config.toml
num_hidden_layers = 14
attn_scale = 0.382
learning_rate = 0.0251
beta1 = 0.95
warmup_steps = 0
max_seq_len = 256
MLP neurons of a small language model. Each row is named by its layer, matrix (up: input weights) and neuron, and shows model dimensions 96-191. Each number is 200 + 40 x the weight over its row's rms, rounded and kept within 0 to 999.
After each neuron's rows, "fires after" lists the tokens most often just before its 100 highest values on Wikipedia text that the model never trained on; "fires in" lists the words (lower case) most often at its 100 highest values on Wikipedia text that the model never trained on. A number after a token or word is its count.

L2.up746,179,129,226,217,230,240,249,222,226,266,183,177,190,159,227,278,211,144,233,162,217,188,213,177,218,182,204,199,210,164,163,203,195,156,145,169,163,206,258,102,172,145,296,199,234,104,165,200,137,197,135,177,225,220,178,242,221,171,228,167,190,207,195,137,205,203,212,171,220,224,255,172,222,219,152,185,256,232,186,177,191,185,136,213,241,237,277,94,269,167,154,258,231,169,93,226
fires after: "is" 37, "it" 15, " M" 14, "ec" 14, "b" 7, " m" 4
fires in: "british" 15, "became" 13, "massachusetts" 11, "mississippi" 8, "mass" 5

L5.up710,234,230,120,126,180,267,202,173,181,182,232,198,215,190,187,249,140,206,146,127,192,140,252,192,190,223,263,107,215,195,216,212,184,208,245,212,235,227,157,162,333,188,185,192,154,252,235,250,183,190,183,218,226,187,162,171,219,134,196,187,147,152,245,226,271,213,222,286,169,190,297,201,251,183,201,175,142,205,293,261,252,255,190,240,217,224,187,111,207,246,267,183,210,199,205,191
fires after: " f" 56, "ber" 7, "e" 6, "re" 6, "i" 5, "ou" 5
fires in: "four" 17, "of" 14, "first" 11, "fourth" 10, "few" 7, "five" 7

L6.up63,164,202,242,231,263,169,152,265,298,220,230,202,137,208,195,212,209,209,223,275,261,164,123,292,153,210,231,215,213,225,251,213,210,175,190,184,321,143,231,216,216,194,196,263,187,181,185,203,166,181,241,159,151,174,181,234,192,221,205,180,241,216,164,210,232,181,186,225,213,235,196,210,153,210,115,172,191,159,257,161,242,226,234,162,216,269,174,291,156,219,113,152,162,282,167,216
fires after: " I" 38, "h" 20, " th" 15, "ou" 13, " H" 5
fires in: "it" 36, "this" 34, "would" 13, "his" 8

L2.up210,275,186,209,153,208,138,221,165,187,263,227,117,221,235,145,227,159,225,136,198,144,186,142,168,198,195,169,206,200,199,196,197,220,243,249,219,203,208,138,280,214,165,195,164,182,226,233,150,185,125,184,175,126,140,217,245,200,200,216,225,169,133,222,174,218,193,207,222,288,118,160,218,247,99,149,209,238,157,296,208,170,181,170,257,181,152,242,267,253,230,212,220,257,171,163,210
fires after: " N" 23, "ur" 18, "an" 15, "b" 6
fires in: "new" 22, "during" 14, "ranking" 5, "rank" 5, "double" 4

L5.up751,167,255,292,157,208,175,195,183,197,131,252,166,208,177,205,229,198,233,214,235,152,201,210,249,207,228,232,205,128,232,172,211,193,198,177,177,223,166,194,175,230,247,161,163,165,180,211,304,248,292,166,223,228,245,184,134,151,247,220,241,142,131,148,273,272,167,226,250,208,158,218,201,254,182,160,272,139,156,265,252,140,191,241,201,163,210,140,246,187,211,211,195,175,112,146,197
fires after: "f" 19, " the" 16, " in" 10, "st" 8, "ou" 6, "e" 6
fires in: "of" 16, "after" 16, "without" 6, "former" 6, "initial" 4, "institution" 4

L11.up15,222,188,173,213,155,182,174,171,135,167,217,221,189,235,155,139,162,181,155,217,182,221,138,155,221,232,212,213,264,252,167,190,191,255,209,184,202,172,234,269,219,201,172,219,241,231,229,211,139,161,258,243,197,183,240,213,232,257,135,150,224,186,226,172,244,146,237,236,239,161,212,152,191,161,235,174,177,235,189,271,215,196,182,191,226,247,241,200,218,204,240,173,83,122,168,154
fires after: " be" 28, "," 9, " he" 7, " and" 7, " He" 5
fires in: "was" 31, "been" 21, "being" 7, "be" 5, "some" 4

L2.up298,172,226,278,228,125,234,139,245,208,181,157,206,204,210,215,249,219,225,213,209,160,192,120,234,208,246,170,220,249,231,234,192,197,140,177,251,151,226,189,147,189,240,167,231,177,243,206,271,178,114,158,164,282,195,170,196,229,215,230,197,193,160,180,187,114,187,187,234,192,211,129,171,190,182,178,230,157,233,222,121,243,231,196,209,163,268,167,164,181,172,181,233,293,285,220,224
fires after: " M" 28, " O" 19, " m" 14, " A" 10, " a" 10
fires in: "may" 29, "october" 18, "act" 9, "march" 5

L9.up764,186,191,180,171,160,185,193,198,206,225,206,231,174,198,213,231,203,191,183,249,272,270,234,176,203,150,217,213,68,185,152,225,229,98,267,214,211,205,237,156,155,225,234,181,203,181,172,171,155,153,198,183,236,120,156,284,266,215,170,225,115,237,188,137,249,190,151,210,230,189,122,164,189,196,188,248,141,197,292,212,199,264,232,214,213,192,212,143,197,214,239,237,201,224,214,201
fires after: "e" 48, " l" 14, " le" 13, "h" 4, " se" 4
fires in: "league" 49, "likely" 4, "like" 4

L5.up287,198,249,214,179,221,227,224,256,245,238,186,82,262,176,166,150,144,223,229,217,213,192,151,226,190,186,198,157,279,216,221,178,213,168,195,189,227,164,209,195,198,177,269,221,222,181,203,131,169,154,195,162,223,182,175,200,209,214,208,204,222,265,128,207,158,161,160,231,270,148,67,240,172,234,168,173,210,224,237,259,242,199,170,248,192,150,180,180,254,209,174,170,222,160,177,98
fires after: "ov" 18, " Mar" 17, "u" 13, "o" 10, " K" 9, " M" 8
fires in: "november" 17, "march" 16, "october" 10, "january" 10, "khaldoun" 5, "may" 4

L2.up534,161,182,237,181,252,162,181,191,219,160,191,225,215,256,192,237,167,185,133,204,221,194,132,199,223,245,273,232,273,201,193,177,213,165,210,173,157,223,169,247,212,209,131,214,193,168,204,207,115,173,168,153,148,187,234,124,171,235,192,187,236,168,196,217,199,172,168,213,235,232,275,185,183,117,132,198,249,189,244,257,224,244,214,225,90,189,171,243,227,148,180,184,224,279,217,221
fires after: "ou" 34, "he" 25, "h" 16, " w" 14, " wh" 7
fires in: "would" 28, "when" 21, "while" 12, "what" 6, "although" 5

L5.up41,158,240,268,142,233,239,196,176,156,208,242,252,154,177,141,209,195,214,144,206,252,115,115,161,190,255,101,221,196,215,238,166,225,205,180,169,219,146,174,168,216,318,197,217,219,205,210,159,251,192,198,167,137,222,215,192,172,202,145,212,200,159,180,273,165,192,225,246,232,142,169,226,197,267,209,229,187,185,151,181,179,202,140,209,239,279,239,196,136,204,193,209,220,191,177,122
fires after: " in" 46, "ter" 17, "c" 7, " C" 5
fires in: "into" 29, "international" 16, "congress" 4, "united" 4

L6.up687,205,146,194,194,223,146,162,240,179,151,216,198,205,173,256,199,164,194,180,241,193,189,223,228,207,159,197,266,177,164,251,196,218,232,246,237,262,124,271,276,232,220,193,180,293,254,208,197,236,164,219,195,310,152,206,224,227,215,202,247,182,167,221,214,211,207,216,242,218,202,194,205,155,180,242,253,232,134,217,220,181,238,165,138,211,224,139,207,185,236,176,161,203,284,183,206
fires after: " n" 51, "f" 15, " st" 6
fires in: "not" 45, "after" 15

L5.up299,237,142,175,155,148,252,135,202,201,255,133,192,244,174,287,238,186,137,124,178,172,158,192,143,180,210,193,127,223,189,228,185,135,129,138,162,194,270,195,226,214,237,204,190,160,218,180,269,191,162,236,155,213,276,180,212,186,198,149,271,175,217,254,201,200,220,221,177,236,230,207,169,180,122,189,213,242,202,217,217,171,244,153,195,143,224,167,238,203,191,236,173,246,226,218,200
fires after: " a" 29, " O" 19, "f" 14, " h" 11, "O" 7, " A" 6
fires in: "on" 21, "only" 8, "defense" 7, "one" 6, "house" 6, "above" 6

L9.up584,181,215,239,171,212,161,180,207,235,156,245,176,186,196,232,238,151,220,178,136,266,201,155,208,238,259,192,191,195,167,172,211,147,280,176,169,230,144,192,219,198,143,90,181,204,215,150,199,152,205,196,228,155,213,165,239,164,195,193,170,216,237,168,158,266,270,168,183,217,167,240,133,195,167,198,189,169,213,227,217,137,176,226,159,168,187,231,177,223,205,284,205,156,191,118,194
fires after: " be" 25, "ain" 13, " he" 12, " and" 8, " is" 5
fires in: "of" 26, "been" 22, "was" 17, "against" 12, "often" 5

L3.up585,188,179,146,185,193,163,201,209,108,126,185,243,239,237,172,298,161,242,255,215,149,187,261,172,266,218,205,279,178,179,155,131,160,167,187,160,187,217,161,263,207,203,196,205,220,203,254,176,187,188,221,190,243,212,194,154,209,325,196,189,196,241,148,168,219,160,190,135,293,188,197,251,201,198,160,205,155,152,202,224,209,266,234,190,187,238,219,209,227,248,187,204,207,223,149,277
fires after: "b" 26, " h" 20, " b" 14, " C" 12, " H" 7
fires in: "band" 14, "album" 14, "candidate" 12, "human" 5, "hand" 4, "albums" 4

L2.up495,211,211,140,209,182,236,185,188,137,261,189,196,280,203,294,132,134,191,247,154,127,158,176,180,244,165,169,264,226,203,286,133,181,200,127,167,213,173,192,171,122,201,164,272,246,170,243,187,176,248,228,182,216,214,198,251,198,220,220,194,275,139,102,183,242,247,201,152,255,214,136,242,260,238,267,207,184,243,181,209,218,199,198,141,241,129,259,209,180,209,156,211,213,125,155,151
fires after: "1" 95
fires in: "10" 40, "11" 19, "13" 9, "100" 7, "111" 4

L3.up363,166,116,201,237,215,216,235,150,268,246,244,99,235,205,162,197,193,187,225,205,191,107,174,143,243,125,193,211,234,250,158,214,228,238,197,235,185,148,219,132,174,164,214,214,181,185,281,224,162,195,179,260,156,145,196,178,229,183,141,197,195,254,189,186,232,216,171,213,162,217,174,199,177,227,211,202,245,224,213,210,191,213,210,200,224,185,223,164,186,200,258,185,251,159,215,189
fires after: "id" 14, " v" 11, " V" 11, "uc" 10, " n" 10, "rom" 8
fires in: "votes" 18, "video" 12, "not" 10, "kentucky" 5, "another" 5

L2.up136,262,215,172,165,192,235,255,170,173,247,164,203,170,180,221,203,181,239,207,152,226,211,126,138,220,235,189,188,203,172,195,192,172,167,223,302,215,228,121,157,205,230,151,230,252,161,197,225,193,233,230,191,184,212,175,230,178,131,208,145,220,195,117,163,185,232,220,242,216,201,213,203,169,190,217,237,171,230,239,118,208,249,197,195,189,208,202,208,164,264,202,163,207,208,167,82
fires after: "1" 61, "on" 33
fires in: "10" 40, "second" 27, "100" 7, "11" 6, "seconds" 5

L5.up851,142,227,206,183,226,167,185,260,157,189,232,234,184,128,236,225,181,264,192,236,123,164,175,213,185,131,239,238,103,241,215,204,165,224,210,201,237,245,192,165,209,186,228,205,243,205,185,202,256,190,243,147,212,209,191,204,204,162,215,215,173,233,200,230,180,201,205,176,223,136,213,220,148,119,247,182,248,234,200,207,160,198,199,211,138,189,122,143,140,154,212,197,121,217,194,204
fires after: "nd" 17, " wh" 13, "f" 13, "in" 11, " the" 9
fires in: "there" 16, "after" 13, "what" 12, "since" 11, "if" 7, "however" 7

L5.up23,239,236,242,138,244,160,267,231,177,198,244,174,168,136,145,191,165,194,270,200,265,201,164,190,254,173,246,210,252,203,174,184,146,222,248,160,185,170,97,292,248,197,199,184,199,230,204,194,172,202,140,206,177,230,246,185,249,189,195,208,158,205,121,183,158,249,206,280,157,228,164,101,279,202,137,243,291,218,202,169,210,117,181,159,208,247,185,192,219,209,212,181,279,226,174,164
fires after: " on" 23, "av" 14, " C" 14, "ver" 8, " an" 7, " M" 6
fires in: "only" 24, "city" 13, "navy" 6, "any" 6, "mary" 5

L6.up797,176,199,173,156,134,173,228,168,151,188,206,194,190,197,192,250,108,251,239,224,166,188,290,175,241,189,208,219,158,178,136,214,193,230,194,155,179,217,228,222,288,248,224,164,219,269,154,204,194,280,193,202,210,284,172,167,208,193,200,174,167,207,137,155,211,192,259,226,167,142,254,178,300,111,205,239,227,195,236,219,162,199,173,197,271,186,220,135,222,226,224,149,233,210,205,257
fires after: "w" 30, "e" 21, "ou" 5
fires in: "between" 34, "of" 24, "believe" 4, "about" 4, "both" 4

L2.up124,238,244,174,165,154,170,196,251,282,174,231,168,195,251,132,184,168,162,158,243,161,237,150,187,258,242,161,184,191,190,179,196,221,224,186,172,200,233,278,169,217,161,190,174,196,170,178,193,251,265,221,161,162,211,231,300,173,257,193,296,194,248,153,232,214,180,179,196,178,164,126,217,256,174,196,161,259,199,215,183,175,142,181,269,294,182,213,163,234,229,190,134,220,153,210,211
fires after: "u" 40, "o" 16, "our" 8, "ec" 6, "ov" 5, " w" 4
fires in: "july" 25, "january" 12, "october" 11, "december" 6, "tournament" 5, "november" 4

L5.up314,164,159,165,213,220,211,143,178,125,248,203,243,227,236,191,258,205,247,171,189,118,184,188,154,195,199,161,203,237,262,250,152,218,193,202,141,286,132,259,239,219,220,205,160,238,264,152,303,208,265,269,174,224,174,182,205,166,249,161,263,209,175,164,168,187,206,201,204,252,256,263,156,229,207,147,235,225,121,244,182,195,235,200,151,138,204,191,225,157,185,213,189,158,222,190,259
fires after: " h" 56, "n" 10, "av" 9, "it" 5, " and" 4
fires in: "had" 25, "him" 23, "it" 17, "himself" 8

L10.up746,193,178,219,193,178,196,153,166,190,235,319,252,167,181,163,185,240,231,195,229,248,198,171,236,191,84,270,206,154,176,98,182,236,242,236,206,187,244,227,185,185,213,213,248,143,155,186,298,119,153,238,171,189,199,157,214,268,235,225,150,119,179,240,178,222,181,216,225,206,174,181,227,254,193,242,198,189,143,189,153,237,220,182,186,175,135,168,199,211,183,162,227,164,157,192,209
fires after: "e" 38, " se" 21, " t" 11, " le" 5, "on" 4
fires in: "league" 41, "season" 21, "title" 13